Weights of a small GPT-style language model, trained from scratch on English Wikipedia.
Architecture: rotary positions, biases on query, key and value.
MLP neurons of a small language model. Each row is named by its layer, matrix (gate and up: input weights) and neuron, and shows model dimensions 16-111. Each number is 128 + 32 x the weight over its row's rms, rounded and kept within 0 to 255. A neuron's up and down rows have the sign that makes its largest values positive.
After each neuron's rows is what it responds to, as a language model described it from the Wikipedia text at the highest values.

L6.gate636 [100  91 138  92 159 117 165 133 208 159 167 128 127 100 114  97  93  88 108 127 185 112  99 125 107 151 148  99 174 123  48 114 118 173 152 152 153 123 114  99 159 204 133 116 160 108 190 125  70 145  95 182 177  92 135  51 111 143 124 160 102 131 126 149 134 170 190  86 118 178 160 164 104 144 150 130 170 111 135 142 105 110 220 130  84  97  96 153  99  98 131 105 151  91 119 143]
L6.up636 [155 149  73 126 119  57  89 186 103 141  95  98 150  67 130 141 111 184 102 142 122 169 125  92  97 201 127 187 132 140 149 146 155 164 120 118  76  98 127 140 109  76 152  97  85  88 183 153 116 121 139 138 100 189 131 121 136  78 126 152 150 114 133 105 148 137 129 147 133 147 131 113 147 132 110  97  48 154 137 144 140 152 152 115 105 135 122 146  93 101 113 152 138 168 111 106]
Line breaks closing a "- Field: value" line in infobox-style lists or table rows, before the next "-" item, e.g. "Postal code: 8670", "Province: Treviso (TV)".

L5.gate605 [174 117 117 161 131 143 164 116 127 117  93 130 144 180 127 125 126  88 122  91  81  84 104  82  97 122  83  72 136 114 143 137 142 148 193 149 136 163  75 123 157 126 134 147 113 140  99 125 132 193 135  82 135 138 166 130 136 140 111  88 103 123 145 128 106 135  92 129 163  64 135  75 155 106 132 131  84 165  63 101 113 112 162 147 118  79 121 113 159 168 139 151 217 181  94 143]
L5.up605 [ 89 111 146 152 149 154 158 117  74 121 244 102 147 141 113 108 121 168 165 120 144 142 127 166 170 205 143 112 112 111 154  78 119  86 135  90 131 151 103 130 147 105 103 185 126 140 192 126  92 167 154 192  60 149 147 134 126 107  77  97 160 142 108 183  69 118  69  82 188 122  80 116 118 158 199 114 129 122 172 137 103  98 139 128 119 152 127  96 151 143 149 145  95 181 142 171]
Word-final suffix pieces that turn a stem into a person or role noun, e.g. prosecu-tor, vocal-ist, write-r, histor-ian, also member and leader.

L6.gate424 [ 87 128 127 128 113 174 154 160 101 111 114 137  69 103 111 179 131 135 109  87 109  51 159  99 129 124 158 145 172 139 147 153 146 158 115 172 153 115 129  93 109  62 135  81 139 155 153  92 138 121 105 138 168 133 177  80 132 100 169  87  70 106 158 149 212 143 107 130  98 148  81  73 113 114 105 136 130  82 121 170 174 162 110 114 115 103  90 104 140  73 142 167 130 128 104 142]
L6.up424 [ 48 135 101 115 115 147 125 155  99 120  95 127 115  87 197 110 141 154 132 107 144 100 117 187 176 164 171  93 154 167 138  13 110 101 165 124 134 149 169 121 137  81  97 101  60 160 123  98  95 116 111 114 177  89 115 129  90 143 123 132 128 118 134 116 140 126 131 124 107 100 107  80  90  90 134  78 142 113 134  83 120 121 120 130 104 154 134 120 118  92 146 122 148  88 185  86]
Commas, minus signs, brackets and words like about or of that come just before a number in statistics, tables and census text, e.g. "households, 18.8%", "| −0.9%", "2,080 ft".

L7.gate231 [165  96  71 143 175 128 111 156 156 197 156 148 177 151 129 136 161  62 118 125 128 105  66 181 136  96 154 114  84 102 125 106 156  99 181 139 137 178 128 136 173 151 109 145 162 136 115  84 114 128 140 194 141 122 165  87 184 107  80 162 142 108 140  70 161 140 140  98 161 135 160 127  72 116 114 105 176 153 166 100 133 119 170 101 143 126 139 104 123 125  95 122 125 171 162 159]
L7.up231 [135  83 129 180 137 132  71 113 151  88 121 152 156 100 126 174 135  99 166 133 131 108 103  57 123 104 177 160 163 105 145  94  77 179 118 143 145  80  89 158 136 169 122 104 104  71 153 106 119 136 144  64 103  96 114 145 103 144  95 134 171  92 188 148 116  72 158 138 129 120  83 119  70 143 155 138 147 146  66 129 164 124 144  70 156 161 157 126 183 147 111 140 153 119  83 127]
Later word pieces that complete nouns, mostly job or role titles like pas-tor, prosecu-tor, govern-or, dri-ver, also names like La-ur-a.

L5.gate391 [108 102 115 113 199 144 139 129  58 131  92 104 117 158  56 123 143 104  64  88  65 153 157 127 187  53 183  66 136 165 135 132 162 194  80 142  92 149 101 240 144 148 141  70 133 137 126 131 131 158  65 126 108 149 148 136 131 129 130 126 131 115 163 115 148 123  34  60 136 169 120 158 150  83 138 139 109  97 146 167  85 100 140  98 129 112 185 144 121 118 117  97 127 103 123 130]
L5.up391 [116 192 163 142  47 157  88 158 190 108 178 155 176 102 188 106  55 108 112 113 110 149 144 112 170 165 128 127 146 154 110 161 166 141 117 103  99 135 110 135  81 168 139 157 117  86 106 145 101 190 142 145 113 129 170 114 143 136  70 109 126 110 116 136 142 151 150 126  84 151 106 141 153 174  85 166  77 177 187 149  98  92 116 111  98 151 140 128 147 152 102 159  89 149  82 108]
Newline tokens ending a list item or paragraph, mostly after a number, closing parenthesis or period; e.g. "(.412)", "4:10.57", "since 1966"; sometimes after.

L6.gate66 [ 84  75 114 118 122 119 126 114 120  88 156  84 108 104  96  86 173 103 107  76 166 140 162 156 105  94 124  92  94 162 152 133 176 122  86 159  83 159 154  90 118 154 130  94 116 175 139  71 127 166  88  80  92  56 167 121 124 119 114 116 155 165 124  75 157  89 140  95 114 169 133 118 150 143  79 119 126 111 115 102 125 111  82 100 100 101  50 130 116  66 189 189 154 160 170 155]
L6.up66 [117 184 133 113 133 153 153 170  55 126 167 135 105 159  11  55 120  80 140  32 107 115 155 100 125 160 164 100 102 127 179 162 178  91 126 130 152 146 150 170  97  80 145  88 119  97 118  72  67 142 107 134 115 161 155 121 152 181 113 158 129 153 148 102 133  92 168  91 127 107 106 113 127 131 168  80 138  72 113 156 156 179 123 131 111  90 126 134 176 123 179 138 121 144  62 133]
Mainly periods, commas and hyphens inside numbers (57.4, 16,093, ISBN 978-0-762-45621-5), and also sentence-final periods and clause commas in biographies.

L5.gate584 [142 141 218 114 165 161 122 101  96 139 107  82 161 111 110 109 130 173 172 137 159  95 106 137 147 143  81 102 124 127 158 161 192 151 136  95 198 132 114 173 200 134 187 124 161  67 166 114 107 185 176  98 114 168 130 165 145 179 112  81 129  97 157 114 178 113 118 182 108 103 168 160  87 142 170 155 165 148 197 104 128 135 100 135 152 105  97 146 131 103 107  95  92 178 112  90]
L5.up584 [161 124 103  89 119 151 124 101  35 166  96 143 103 156  92  61 157 202 131 152 176 114 201 132 149 148 127 120 164 134 129 122 128 118  76 156 159 141 111 161 179 183 160  92 154 129 149 164 147 117  86 213 143 130 124 161 188 112 147 109 108 126 106 141 161 194 112 137 111 143 147 147 111 107 128 163 120 108 140 103 137 155  74 127  94 137 156 169 163 121 158  77 198 185 143 140]
Fires on the apostrophe after a name or noun in possessives (Miles's, servants', Elvis'), and on word-final suffix pieces such as ic, ate, ive, age.

L5.gate385 [ 84 129 172  90 154 120 122  84 119 105 157 147 114 122  74 112 161  69 143 123 145 146 135 159 114  91  91 159 111 112 116 128  88 138 145 158 134 152 147  54 130 142 136 131 115 111 149 129 126  44 113  85 115 159 101 132 175 143 146 100 112  99 119 164 100  80 166 156 115 174 125 119 122 115  64 136 151 124 138 117 122 159 169  91  94 116 125 166 171  70 148  92 141 143 214 110]
L5.up385 [138 138  68 148 138  66 125 130  67  59 116 137 141 114 196  88 195 137 112 109  56 176 125  97 161 169 156 144 150  97 111 132  96 127 124 189  97 145 160 127 106 146 136 108 129 164 108 109 151  81 168 212 126 137 186  99 117 105 110 112 115 114 121 115 132  75 144 109  73 127 196 130 115  83 105 104 120 119 107 190 108 105 141 105 139  89 104 177 151 179 112 169  89 134 131 144]
Word-piece fragments inside proper names and terms, usually after a hyphen, bracket or earlier piece, e.g. Ra-il-way, Ala-ba-ma, (G-ls).

L6.gate208 [111 124  64 127 141  92  67 116 102 162 165 144 162 147 125 107 105 177  99 108  47 136 102 132 165 113  90 152 182 118 148 136 157 194 174 135  83 105 120 110 150 155 162 112 100 142 132 162 101 102 127  93 183 108 160  95 117 151 133  97 132 130 131 140 105 208 102 161 118 154 119 131 116 134 121 110 132 190 112 109 127 116 151 133 163 144 144 136 125 139 120 140 124 140 122 138]
L6.up208 [167 111 120 139 145  85  86 131 106 150 121 126 181 143  96  95 167  79 123 116 154 137 102 143 118 150 153 140  95  78 108 142  78 151 150  82 164 124 130 176 173 140 152 139  64 126 163 135  96 124 181 151 164  68 135  66 118 128 164 126  71  77 111 147 135 105 100 127 141 157  83  72 108 112 116  93 116  88 161 135 140 102 150 104 127 122 155  93  90 136  62 113  70 164 164 136]
Mid-word piece "il" after "Ra/ra" in railroad, railway, railhead; also other compound or split-word fragments like High Street, highway, Poli-ce.

L7.gate506 [ 53 162  87 121 145 161  80 140 122 218 106 118 133 182 125 128  96 114  92  24  89 138 135  95 119 121 126 115 101 140 172 107 152 151 101 181  70 163 111 120 110 141 158 146 112  97 120 126 138 163  97 207 123  52 171 105  93 117 143 139 171 144 148 111 100 158 141  93 107 125   0 139  77  98 163 128 169  83 134 121  91 177 119 169 129 116 146 116 130 135 132 141 106 107  89 155]
L7.up506 [128 118 108  68 103  58 113 188 140  61 134  98 119 126  78  80 114 111  95  86 109  62 188 139 133 128 165 108 122 195 169 159  96 164 164 117 115 138 106 123 138 119 151 135 141 162  96  96 106 134 167 134 125 185 125  94 153 108 110 108 151 104 139 130 163  63 166 207 193 128 137 145 115 134  79  83 156  63 110 122 141 179  96  83  62 112 100 157 194 150 159 181 107 129  64  83]
Decimal points, thousands commas, and colons placed between digits in numbers such as 5.2, 4,821, 3:09, mostly in stats tables; weakly, dollar signs and mid-word pieces.

L6.gate214 [139 100 103 106 116 126 130 146 151 142 134 122 147  96 101 111 156 112 142  68 131 178 102 111 102 117 104 148  87 146 173 128 126 129 152 128 131 196 102 146 126  97  82 111  71 163 147 112 117 123 149 129 108 123  98 129 159 167 122 166 130 155  53 126 114 116  56  69 155 114 141 147  58 106  67 120 104 166 138 195  63 183 109 164  92 111 132 120 138 159 136  95 164 148 200 129]
L6.up214 [124 163 128 128 120 113 124 131 162 126 148 110 130 106 118 118 159  76 154  99 121  97  60 124  97 104 134 194 108 138 180 108  87  50 111 118 128 151 150 116 117 155  99 194 174 167 122 126 101 212 104 199  88 137 156  84 132 135 107 109 100 135 154 131  97 133 135 161 163 175 120  90 112 145 191 134 164  97 143 116 112  84 112 121 125 152 104 148 107 151 156  99 165  92  60 132]
Final subword pieces that complete person or role nouns, such as -er in founder, holder, teacher, -or in successor, and -r in officer; weaker on -ly adverbs like generally, and on "later".

L5.gate417 [100 153 141 107 151 116  62 159  85 130 139 132 146 167 141  83 173  62 169  86 124 132 163 165 131 117  78  94 177 169 121  81 183 144 151 141 149 162 105 125 135  87 101 136  58 192 117 154 136  91 151 106 143 153 155 147  90 128 117  54 155 143 149 113 133 102 135 108 158 132 176 146 126  93  58 111 175 161 128  85  89 140 162 102 102 121 114 117 106 169 124  96 123 154 197 158]
L5.up417 [108 122 116  93 137  95 188 152 119  94 123 121 110 153 148 159 162 107 119  87 169  82 132  72 120 182 123 147  94 106 159 175 180 162 114 150  93 113 132 104  86 122 133 107 154  83  88 182 107 131 133 147 143  99 170 154 115 138  98  95 105 139 126  65 123 163 165 118 116 198 158 156 116 173 116 120 174 154 132 171 124 140 103 120 167  86  38 130 116 140 131 114 122 126 102 132]
Decimal points inside numbers in tables and results (68.18%, 77.11 m), plus word-internal pieces of foreign names (Isla-m, Isma-il, Fath-om).

L7.gate205 [ 92 140 107 172  62 159 143 160 159 169 110 151 119 157  98 139 140 101 158  97 152 128 132 175 162 156 124  89 169 128 144  95 183 156 149 135  82 114 133 126 127 118 118 150 116 140  75 136 121 114 100 158  54  97 151 179 126 121  82 198 164 126 106  94 140 132  71  96 120 162 116 178  78 178 126 121 127 180 108 193  69 173 113 117  74 127 177 127 116 128 162  87  81 113 196 176]
L7.up205 [ 85 127 111 191 160 131  93 125  98 151  77 131 134  58  95 178  89 157 135 173 169 107 151 107 120 119 117 135  92 138 106  71 119 126 160 144 174 142 183 166 100 181 101  96 115  73 129  98 164 168 116 109 117 119  54 133 169  98 119  98 136 159 188 139 131 149 110 107  97  94 151 159 154  99 109 109 115  99 114  87 119 148 103 167 127 153 149 122 164  77 107 155  98 137  99 114]
Commas and en dashes inside numbers after a digit group, as in 16,093, scores like 6–4 and spans like 1917–18; more weakly, mid-word pieces such as can-c-er and po-s-sibly.

L5.gate592 [130 130 136 101 163 159  83 142 154 125 144 158 104 163  77 173 144  95 141  22 106 115 123 113 105 146 126  77 133 134 184 145  97 140  57 157  84 126  88 129  68 130 132  66  81 168  63 113 165 129  77  79 149  89 116 115 177 163 168 173 137 156 139  62 141 127  59  80 172 135  71 147  85 116 136  77 203 103 154  88 100 114 132 124  27  57 167 123 192 119 159 156 118 123 137 171]
L5.up592 [110 187 110 143 159  83  81 110 154 161 115 131  24 109 111 148 150  76 166 131 141 142 114  99 108 164 157 183 114 186 157 141 109 132 131 119 124 113 161 126 122  89 114 131  75  80 147 163 103 157 119 141 120 144 157 119 146  78 143 137 153 148 155 141 164 134 121  78  98 107  79 112 152  87 119 139  90  94 211 157 139 160 184 125 120 186 113 100  80 110 104 153 165  70 106 114]
Degree signs after latitude numbers in coordinates (51°30′) and decimal points in table figures (29.67, 35.70), plus weaker sentence-final periods and word-completing pieces (the-re, to-p).

L7.gate686 [116 119 124  72 143 112 152 162  88  91  99 149 141 127 100 117 131 103 125 119 129 120 126 142 102 100 130 156 192  88 129  90 120 129  63 139 103 116 145 163 131 119 155  82  88  83 102 129 128 121  60 122 221 113  98 133 140  73 124  61 126 107 150 144 148 137 115 144 149 162  83  87  86 122 112 109 147 110 158  87 164 101  89 135 133 121 168 114 164 144 193 193  63 227 121 127]
L7.up686 [105 144  92  80 154 147  81 116  70  92  98 122 172 150  74 136 108 158 146 126 116 112 142 141  79 132 164  52 130 131 119 100 146 134  23 128 126 113 172 135 158 106 110 104 159  91 134 164 141 127 135  96 109 104 135 138 138  86 183  51 122 170 129 110 135 155 117 132 103 180 105 102  94 121  84  97 153 163 170 101 182 144 116 160  71 151 211  96 129 109 195 144 161 105 167  90]
Commas, hyphens and decimal points inside or right after numbers, such as thousands separators (7,344), year ranges (1473-1504), and "three-year-old"; occasionally mid-word fragments.

L7.gate244 [ 71 138 141 183 133 128  95 118 171  77  70 123 139 175 159 128 139 118  82 131 113 107  99 146 128 158 161 180 131  96  42 135 129 161 108 177 125 130 111 120 181 108 151  52 212 142 129 170 131 167 103  93 166 122 167  66  83 121 152 159 142 102 160 176 115 138 119 152  92 150 120  51 111  93 183 123 145 157  93 135  79  90 101 149 137 124  97 132 111 192 100 125 125 115 143 148]
L7.up244 [144 164  93 128 116 163 152 120 172 146  99 129 165 110 148 128  90 147 111 229 148 172 193 170  73 121 112 145 156  80 125 178 158 127  91 166  85 105  82 160 129 167 125  60 127 161 110 156  98  80  91 115 160 192 158 200 164 125 155 158 130 150 134  97 111 172 141 148 151 125 151 151 103  96 171 143 129  97  97 115 133 101 171 134 168 129 130 223 135  93 106 134 123 134  99 151]
Newlines and leading dashes between "- Field: value" lines in infoboxes, taxoboxes and table rows (Website, Synonym, Area); also mid-word pieces in long words (expo‑s‑ure, di‑men‑sionality).

L5.gate390 [124 123 165 150 120 101  99 104 143 112  56  99  88 149 110 134 110 143  97  56 113 133 161  94 162 104 106 124 175 130 142 140 112 108 143 105  93  94 137  85 111 133 132 162  97 114 136 138 116 144 144 108 178  69  93  84 148 101 127  89  96 123 133  92 198 141 153 112  68 156  76 147 105 131 169 104 148 172 187  91 174 213 163 134  50 109 123 118  76 102 183 169  62 151 146 130]
L5.up390 [ 92 138 154  86 182 124 132 186 145 102  75  89 111 162 125 111 211 161 154  86 117 135 125 120 160 180 125 142 104 205 151 133 129  95  94 131 128 174 134 126  95 113 124  96 150 193  52  79 100 165 183 124  65 137 155  49  53  77 126  93 141 135 130 137 204 164 131 145 126 149 144 174 122 124 136  73 104 174  88 116  65 132 128 102  84 103 111 117 135 115 135 150 100 117 107 173]
Commas (and sometimes decimal points) splitting digit groups inside large numbers, mostly in tables and statistics, such as 5,059, 9,316, $17,195; also some mid-word pieces like hu, gu.

L5.gate488 [ 93 116 161 132 102 148 187  46 133 146 174 132 205 151 145 190 160 131 127 103 141 167 112  88 128 113 154 159 145 145 149 148 191 108 154 157  83 116 199 135  80 141 129  67 149 126  95 102 144 116 118 145 151  96 100 118 158 110 129 146  91 123 130 178 159 125 162 126 167 159 114 131 176 100 145 139 174 103  75 143 143 118 139 105  55 124 146 185 131  87 170 142  81 147  65 173]
L5.up488 [150  84  80 118 171 150 129 129 130 148 103 111 144 113  68 109 153 164 130 149 140 100  74  90  94 107 130 103 101 178 154 112 135 140 181 165 105 180 121  99 114 125 181  84  52 162 122  60 175 174 120 125 113 152 144 111 116 138 118 128  79 193 129 141 130 108 174 124 186  97 183 173 107 107  71  79 144  73 138  94  61 121 152 139 124 113 121 131  93  84  82 152 133 122 134 182]
Short first pieces of words split into several tokens, often a lone capital letter in sports tables, abbreviations, or names, e.g. G(F), (F)BS, P(hoto), (F)regosi, sy(mbolizing).

L7.gate386 [ 83 112 184  97 113 162 123  87  74 122 124 183 116 136 120 153  94 189 121 127 141  96 155 112 153 106 136 121 127 168 120 105  76 130 115 205 161 144 171 127 185 123 155 125 116 106 208 128 136 160 131 170 163 117 120 109 145 110 182 123 121 132 165 157 121 128 161  98 150  98 158 146  87  44  91 113 138 143 169 107 117  94  84 161 104 117 121 158 153 162 140 131 103 155 112 124]
L7.up386 [139 156 115 128 160 134 102 131  89 134 106 160 128 148 139 133 119 107 128  92 159 134  91 128 132 100 160  84 108 185 142 127 183 139 127 134 112 142  78  29 149 109 146 119 175 118 139 128 108 156 107 131 134 127 169  78 139 114 222 138  86 143 126 137  84 100 127 151 127  92  76  90 184  94  97 161 169 140 139 136 135 101 116 150 186 152  74 162  51 144 110 144 132 173 150 147]
First piece of a word split into subword tokens, strongest on k in km/kg after numbers, also O(verall), co(re), ju(nior), ru(g).

L7.gate132 [136  89 137 155  97 100 133 163 119 177 183 167 150 153 105 140 104 134 121 145 171 133 126 116 158 104 171  45  95 118 151 171 141  92 137 130 114 178  79 148 172 117 108 169 137 101 121 145 144 150 118 170  94  98 101  99 140 110 134 106  85 137 128 146 146 132  48 131 139 128 111 173 102  91 135 135 133 133 112 151 162 165 199 128 113 126 118 151 175 136 102 166  91 144 146 137]
L7.up132 [135 175 185 132 164  87 137 185 151 117 138 181 140 159 210 149 126  76 118 134 201 101 126 201 135 106 133  60 145 161  85 148 156 124 132  97 138 172 110 132 136 133 162 179  88 108 179 120 103 150 108 171 100 159 112 154 115 105 175 129 100 170 121 142 147 113  74 108 158 134  93 171  61 128 105 138 106  48  73 188  98 104 188 150 108 140 154 157  94 143 107  83  84 127 142 119]
Opening or middle pieces of words split into several tokens, often in titles and names: Qu-al-ity, Hu-man Rights, Al-bum, Al-exander, for-gotten.

L6.gate113 [102 122 158 119 123 149 116  86 152 116 188 128 184 173 124 140  60 125  83  60 129  81 157 116 139 145 161  97  70  87 164 203 133 126 110 121 119 104 163 166 100 111 137 149 127 130  69 128 111  94 119 182 140 112 136  99 164 141 200  88 155 152 104 121 150 109 138 113 113 170 114 119 192 148 146 124 187  78 154 118 114  97 158 176 128  75  91 126 120 159 125 149 128 192 112 136]
L6.up113 [ 90 115 112 104 150 108 136 118  78 105  88 106 145 131 109  66 104 137 112 103  91 111 156 118  97  99 120 153 118  87 172 111 121 139 122 141 136 143 111 127  87  92 134 188  78 100  66 127 160 135  84 145 137  72 144  53 151 124 165 150  90 130 177 125  99 118 127 132 158 156 150 197  76  48  88 142 157  90 131 161 132 117 135 122 138 145 100 180 144 106  81 129 116 163 158 167]
Tokens inside wiki tables of sports results and career stats, such as W/D/L headers, cell separators, and tour(naments), and years in dates, e.g. 2018, 19(87).

L5.gate129 [135 155 167 159 103 112  95 136  95 131 145 147 154 170 164  77 147 109 110  91 152 128 133 153 178  71 114 148 119 115 142  95 106 204  72 146 118 140  87  95 131 129 109  93 161 163 136 132 113 192 149 128 105 174  98 113 125 155 145 116 129 209 169 167 101 119  74 144  91 126 124 142  53 162 103 107 102 134 151 129 158 166 169  70  89  88 111 165 106 139  97 110 108 199 124 159]
L5.up129 [167 137 183 128 162  65 111 148 153 157 117 195  98 161 144 185 124 111 128 148 148 146 113 182 162  95 132 108 162 160 102 100 123 155 125  68  98 176 178 161  94 156 104 145 117 121 136 160  92 170 143 139 166  95 129  88  78 139  61  78 146 150 123 111  96 142 151 125  41 129 121 192  68 128 133  89  65 162 152 124 113 130 121 167 131 127 187  91  99 143  74 136 180 133 106 107]
Final subword pieces that complete an already-started word, mostly adjective endings like Republic-an, Progress-ive, Sovi-et, Nation-al, often in political or demographic text.

L7.gate665 [ 50 187 146 124  91 105  97 162 136  97  85 152 157 151 124 172 121 155 119 106 112 127 124 112 132 121 185 113 141 123 114  97 100 112 113 147 146 104 111 182 102  76 106 156 122 118  67  64 157 149 163 117 125  77 161 117 215 123 176 198  78 101 133  96 170 108 128 194 128 200  70 105 118 136 154 202 116 102 171 178 165 204 131  82 115 159 114 136 102 152 145 169 126 143  98 155]
L7.up665 [141 176 103 100 147 112 148 145  82 165 151  48 105 111 166 118 153 147  82 169 133 101 155  46 180 117 163 180 117 179 147 152 129  96 142 145 152 102 148 134  76  91 139  86 172 104 151 134 118 164  92 134 106 148 126 131 189  95  90 117 114 141 143 172 148 137 155 127  93  88 175 137 137 118 104 132 125 136 127 131 118 163 137 170 129  99 116 175 106 109 123  99 175 162  93 147]
Word pieces that complete an adjective stem, often mid-word before a suffix like -ly, -est or -er, e.g. rapi-d, bi-g, sex-ual, ze-ro, rectang-ular; also whole adjectives such as long and young.

L7.gate535 [112 176 164 125  87 127  55  80 135 156 108 123 154 157 167 128 134 167 157 117 191  91 171  85 127  84 135  85  97 193 204 115 127 153 110 146 124 165 128  93 127  95 117 109 139 160 123 106 135 158 192  83 126 113 157 113 145 113 171 147 123 190  95 116 116 207 149 100  91 105 101 166 143 148 123 131  52 171 110 160 159 204  87 151 136 166 120 179 135 129 141  85 106 122  95 161]
L7.up535 [ 98 111 147 184 131 141  89 181  78 168 110  88  87 102  74 100  96 153 132 151 106  80 138 142 173 180 132 108 138 139 154 113 169 114 140 137  88 188 175 181 118 181 152 154 161 128  94 134 101 157  70 152  80 130 115 151 129 132 148 133  81  92 116 101 125  60 103 187 101 154 103 125  93 101 121 198 100 129 169 142 138 106 109 189 120 104  69 148 117 122 100 121 106 163 166 105]
Final suffix pieces that complete an adjective before its noun, such as -al, -ic, -ive, -ious, -tic (linguist-ic, cognit-ive, relig-ious), plus possessive 's.

L6.gate35 [154 131 155 115 111 120 176 112 162 133 136 108 118 103 100 163 242  64 139 110 110 186 132 134 145 126 108  69 104 128 112 146 123 141 147 146 150 118 157 132 174 183 144 120 139 157 119 178 170 148  71 111 130 164 126 117  87  91 118 188 139 111 144  63  92 112 140 127 119  76  50 131 100 149 135 122 203 157 189  69 116 149 110 125  86 177 194  86 120 123 136 131  73 128 136  77]
L6.up35 [136  80 136  61 128 159 109 184  96 110 148 105  95 172 119 123 119 151 124 103 131  67  96 159 144 166 165 100 113 148 184  38 140 100  98 110  90 162 133 178 156 101 156 145 154 155  83 178 185 165 135 116 101 172 114  98 128  67 147 159 124 106 147 164 134 163 134 140  75 143  83 140  84 126 169 213  74 130 160  79 128 148  84 138 148 113 129 127 111 166 137 166 138 155 140 112]
Pieces inside list or table entries, such as year prefixes (19, 20), decimal points, and initials in model codes (Grumman JR2F, A-16).

L6.gate625 [136 139 145 116 114 150  99 120 161 142 175 121 110 136 108 176 132 157  97 145 163 102 134 153 122 106 173 134 164 158  61 133  94 140 153 102 109 114 109 138 107  79 139 141 140 138 201  89 182 101  85 117 153 111 119 116 170 150 121 160 123  92 134 109 130  62 129 191 137 101 118 129 139 167 177  96 163 101 153  93 156 110 122 160  89 141 101 211 120 146 128 175 163 101 172 170]
L6.up625 [184 109 123 147 135 158  60  89  92 170 153 139 126 132 119 124  83 167 178 173 172 203 113 116 133 104  83 132 152 143  77 147 173 125 113  73  82 102  91 146  96 164 227 132  69  85 131 136 130  90 124 110 143 140 150 135 121 134 155 113 141 108 125 100  79  94 137 177 106 156 181  99 147  83 166 118 120  58 160 126 145 151 122  88  88  86 155 154 124 177  75 155 149  69 172 101]
Final subword pieces that complete a split adjective or adverb stem, often just before -ly, such as enti|re(ly), qu|ick(ly), remo|te, ru|ral, unli|ke(ly).

L6.gate389 [141 157 135 143  81 135 132 169 147 201  93 165 132 177 128 103 159 121 141 167 200 107  95 125 154 149 129 185 139 117 173 131 154  91 124 159  87 147  99 132 180 156 115 162 174 111 160 153  77 128 171 171  74 112 156  67 176 148 129 143 113 143  94 161 121  95 140 145 145 128 116 130 117 137  94 132 101 127 193 185 139 145 156  99 100 105 105 153 155 149 132 110 155 130 112 176]
L6.up389 [125 104 168 155 137 140  98  98 138 159 100 117 142  74 112 156 116 185 135 127 162 102 157 150 162 104 129 160 179 213 180 138 188 108 159 137  86 197 149  98 171 153 142 169 213 172  95  92 133 164 105 190 122 107 100 143  90  69 103 134 120 120  51 118 150 164  30 159 127  86 154  76 131  78 109 169  99 142 137 138 171 129 136 171 153 138 132 171 139 152 157  80 166 158  61 111]
Final subword pieces that complete a word split across tokens, such as -ate in estate, -ing in shattering, and -ency in currency.

L6.gate348 [149 143 112 132 123 124 101  76 114  93 129 135 115 121 137 122 107  82 135 119 221  89 170 125 148 122 146 137 161 153  78  76 130  98 104 135 153 130  97 148 145 126 196 110 139 102 141 129  79 181 133 166 180 128  86 147 164 109 127 103 140 125 144 121 136  84  49 139 158  93 120 145 114 138  96 138 142 119 146  89 138  92 207 140 128 109 131 214 189 141 117 133 138 181  64 148]
L6.up348 [133 185 151 166 148 137 151 104 140 157 173 149 116 117 105 122  80 111 119 125 132 121 110 139 106  90 195 131 162 171 170 150 158 147 186 136 105 148 141  99 109 163 122  68  82 163 180 137 114  64  84  86 132 142  95 147 105 116 139 106 128 141 178 144 129  81  65 138 102 116 140 125  77 102 131 130 127  95 116 125 199 153 133 128 115 153  84 123 144 105  97 128 123 134 176 134]
Opening word pieces "Al"/"al" and "S"/"s" that begin a longer word, as in Albums, Alma, Although, almost, Since, scoring, Synonyms.